python train.py --bias="none" --lr=0.00142 --final_lr_fraction=0.05
MLP neurons of a small language model. Each row is named by its layer, matrix (down: output weights) and neuron, and shows model dimensions 144-207. Each number is 50 + 10 x the weight over its row's rms, rounded and kept within 0 to 99. A neuron's up and down rows have the sign that makes its largest values positive.
A block is one neuron, or neurons of one layer that tend to fire together. After each block is what it responds to, as a language model described it from the Wikipedia text at the highest values.

L8.down415:51 60 70 49 51 42 42 71 60 46 67 62 47 46 59 60 56 50 35 54 50 61 57 46 34 21 56 41 40 60 56 50 52 45 52 56 42 46 39 48 45 37 61 29 40 43 54 60 51 54 60 43 42 49 41 61 57 59 36 54 44 55 65 53
Responds to: Units after numbers. Unit or delimiter tokens right after a number, mostly measurement units (km, mi, mm, m, cm) and table pipes or closing marks after figures, e.g. 650 km.

L2.down32:37 41 42 49 49 55 55 54 59 47 58 34 55 53 41 71 64 43 45 55 48 45 44 55 51 60 42 59 57 39 61 46 48 48 70 51 48 31 47 56 50 36 53 42 44 60 49 50 53 58 49 60 43 52 57 59 49 55 53 52 39 48 46 44
L2.down226:48 42 40 53 64 49 62 49 56 54 35 51 64 61 28 55 60 54 37 54 55 56 37 51 49 62 49 54 58 55 79 60 68 59 55 52 54 47 58 55 46 55 59 38 63 44 57 38 55 44 50 43 60 50 54 41 59 44 35 36 38 54 47 30
L2.down257:54 52 43 46 56 57 64 50 67 32 56 64 15 58 57 48 24 62 59 38 51 47 33 56 51 48 53 53 58 36 60 54 50 31 42 46 65 37 47 41 47 41 61 56 33 53 51 56 23 53 60 45 66 64 53 46 33 54 54 39 40 56 55 52
L2.down283:49 55 62 55 44 51 67 52 55 49 66 56 48 41 41 59 45 48 45 57 51 56 56 60 43 56 72 53 59 45 53 40 45 67 62 69 43 22 43 59 50 60 52 44 46 50 61 51 49 68 55 54 63 45 35 56 22 67 54 44 50 56 51 47
L2.down361:50 34 46 63 45 56 43 47 49 37 45 44 54 41 45 69 49 56 65 44 56 45 41 46 48 46 35 50 66 50 75 54 39 57 65 33 58 47 73 52 60 42 51 59 44 47 67 54 54 52 54 45 42 56 41 54 41 58 47 29 35 44 71 67
L2.down523:49 27 55 64 47 66 50 56 53 48 44 56 51 44 49 64 47 44 66 41 27 34 50 60 45 59 43 54 67 56 65 64 58 29 59 54 60 45 40 50 41 54 55 47 50 47 60 65 56 42 54 45 39 53 51 49 45 44 46 37 45 60 66 39
L2.down609:53 50 53 46 57 53 47 46 49 61 58 55 40 49 36 68 61 52 48 46 49 51 49 58 47 50 47 43 59 41 36 30 49 54 27 43 40 49 54 67 76 45 36 72 56 36 55 58 58 40 49 28 73 59 48 53 51 71 73 47 43 44 62 31
L2.down639:48 46 59 49 44 64 45 50 48 59 49 35 54 51 47 44 37 45 54 44 48 24 44 69 41 62 46 42 36 43 41 35 61 51 71 38 43 55 57 56 42 53 55 52 49 58 51 43 68 63 40 54 59 51 50 41 57 60 52 32 60 62 39 36
Responds to: Decade plural suffix. Mainly the "s" ending a decade after a year, as in late 1950s, mid-1980s, early 1920s, plus weaker word-final suffixes (ranked, reviews, 18th) and table ")" tokens.

L8.down80:29 55 40 25 50 53 38 42 42 48 48 46 36 56 61 43 44 39 52 54 57 55 53 44 54 53 30 61 45 72 46 47 47 40 53 37 51 31 55 47 32 49 47 36 49 40 39 49 40 45 44 44 25 37 69 51 36 33 34 45 53 59 42 58
Responds to: Mid-word fragment pieces. Short pieces inside a word split into fragments, often l, m or im, as in im|ages, A|m|ong, sett|l|ers, e|as|ily.

L4.down10:43 52 62 30 64 47 47 53 42 52 51 57 53 59 34 63 54 38 51 49 63 60 48 49 50 77 55 44 52 39 70 53 50 50 56 58 52 35 39 65 52 36 51 41 42 41 50 58 52 50 55 44 52 52 39 41 52 52 40 62 36 58 60 61
L4.down108:45 55 46 39 50 62 73 40 43 37 68 70 46 50 31 61 63 49 69 38 43 54 57 59 40 36 50 50 49 49 56 55 55 51 49 43 57 43 44 50 48 71 53 59 32 57 51 43 26 56 48 41 45 45 63 29 54 65 52 39 45 35 56 51
L4.down125:59 49 47 54 64 53 53 62 43 59 56 48 44 46 44 66 52 43 38 54 61 44 41 65 49 41 44 35 47 45 44 49 34 28 31 44 51 53 38 29 50 42 54 75 46 51 74 55 47 61 47 49 32 58 56 19 43 52 47 49 39 33 46 49
L4.down151:52 44 39 35 41 60 33 64 60 50 55 46 37 47 43 54 53 41 49 46 66 53 52 47 62 59 55 31 43 73 53 49 38 60 60 59 56 41 43 60 51 28 52 55 45 58 30 38 52 54 55 40 53 40 51 29 36 53 44 63 37 44 37 51
L4.down287:61 36 54 43 49 62 51 58 50 54 66 51 62 46 46 51 33 49 54 48 63 49 51 67 55 42 51 42 62 46 48 33 67 60 61 47 46 23 52 57 50 41 57 60 46 51 75 59 54 66 35 56 48 62 72 56 40 60 65 59 58 53 41 51
L4.down388:43 43 53 40 85 57 46 33 73 47 46 49 43 45 61 46 55 43 60 51 49 48 44 34 42 50 44 38 57 57 43 38 47 47 52 42 57 37 58 59 64 37 50 62 53 32 32 56 39 49 51 49 36 31 54 65 36 39 55 56 44 48 50 37
L4.down622:58 49 60 37 54 41 59 43 23 59 58 54 32 45 57 40 52 38 50 55 47 43 53 52 69 51 52 45 60 48 75 56 66 38 51 31 55 44 63 59 50 47 51 43 31 63 49 59 48 68 40 57 50 63 54 48 46 42 61 43 52 56 65 43
L4.down639:52 39 42 43 50 47 61 43 45 42 38 56 52 55 50 56 41 52 63 47 35 46 42 51 39 40 41 59 61 52 39 46 64 48 52 26 42 42 45 52 55 42 46 43 42 62 54 45 58 49 55 55 72 53 63 41 54 39 52 45 56 64 60 48
Responds to: Units and word-start continuations. Second token right after a number or an initial m/k: unit abbreviations (mm, cm, mi), decade s (1880s), word pieces (m-em-ory, K-re-mlin).

L4.down152:48 55 43 46 71 72 73 52 60 59 43 49 44 50 51 50 43 58 45 63 61 56 30 41 57 60 43 35 46 61 67 64 53 54 31 50 34 42 45 56 53 56 51 41 49 47 63 53 57 51 47 33 54 48 38 44 32 42 59 42 70 59 51 39
L4.down160:51 52 44 54 48 63 45 60 58 64 58 44 35 60 54 41 50 56 50 80 53 67 43 45 54 36 56 46 62 63 44 60 55 50 40 35 42 49 59 50 65 46 61 62 61 40 38 44 42 48 47 55 59 60 43 21 60 50 52 57 52 49 51 50
L4.down197:49 55 50 63 41 22 43 63 49 46 52 57 45 46 50 30 52 49 62 35 54 67 58 60 46 46 55 44 65 45 56 53 56 55 54 55 64 44 56 74 34 55 58 55 51 36 65 33 47 58 54 37 43 48 57 61 52 49 43 36 77 51 56 51
L4.down349:48 45 49 33 50 45 59 58 38 52 48 68 33 47 44 64 67 65 47 63 40 35 73 47 49 55 46 40 49 63 41 55 46 63 35 53 65 46 33 47 37 39 42 50 37 42 50 51 41 71 64 58 42 46 48 40 49 51 51 47 59 49 40 57
L4.down406:52 45 38 63 52 49 43 44 49 45 53 50 39 67 64 52 51 53 62 40 47 50 47 41 46 66 54 53 50 57 50 62 46 27 46 34 46 30 44 43 47 44 47 35 68 63 42 44 55 38 38 58 64 66 39 55 31 60 60 31 48 65 52 48
L4.down552:42 55 57 53 40 42 33 43 50 62 59 36 48 46 58 62 36 51 50 51 63 65 25 45 62 57 25 49 59 37 66 46 39 43 48 51 44 58 49 45 44 45 56 60 65 49 56 50 38 51 51 38 48 44 39 63 45 48 60 33 42 45 46 63
L4.down592:65 40 58 57 56 59 44 35 49 50 50 43 35 47 58 47 50 64 68 46 61 64 68 64 67 52 60 49 56 58 58 57 48 54 61 55 54 61 62 41 53 57 60 45 62 47 45 55 43 33 60 44 38 44 42 49 42 52 65 37 66 43 55 49
L4.down608:54 71 32 70 54 51 41 49 33 42 63 59 45 43 35 47 62 56 56 60 64 50 44 55 48 55 63 63 62 50 53 61 41 52 52 35 41 54 52 46 59 43 58 60 66 45 76 52 48 64 48 64 37 52 34 67 56 67 50 50 52 65 28 55
Responds to: Word continuation after split "a". Second word piece right after a lone word-initial "a"/"A" that begins a longer word, as in a-er-ospace, a-st-hma, a-wards, A-ust-rian; more weakly, other mid-word pieces.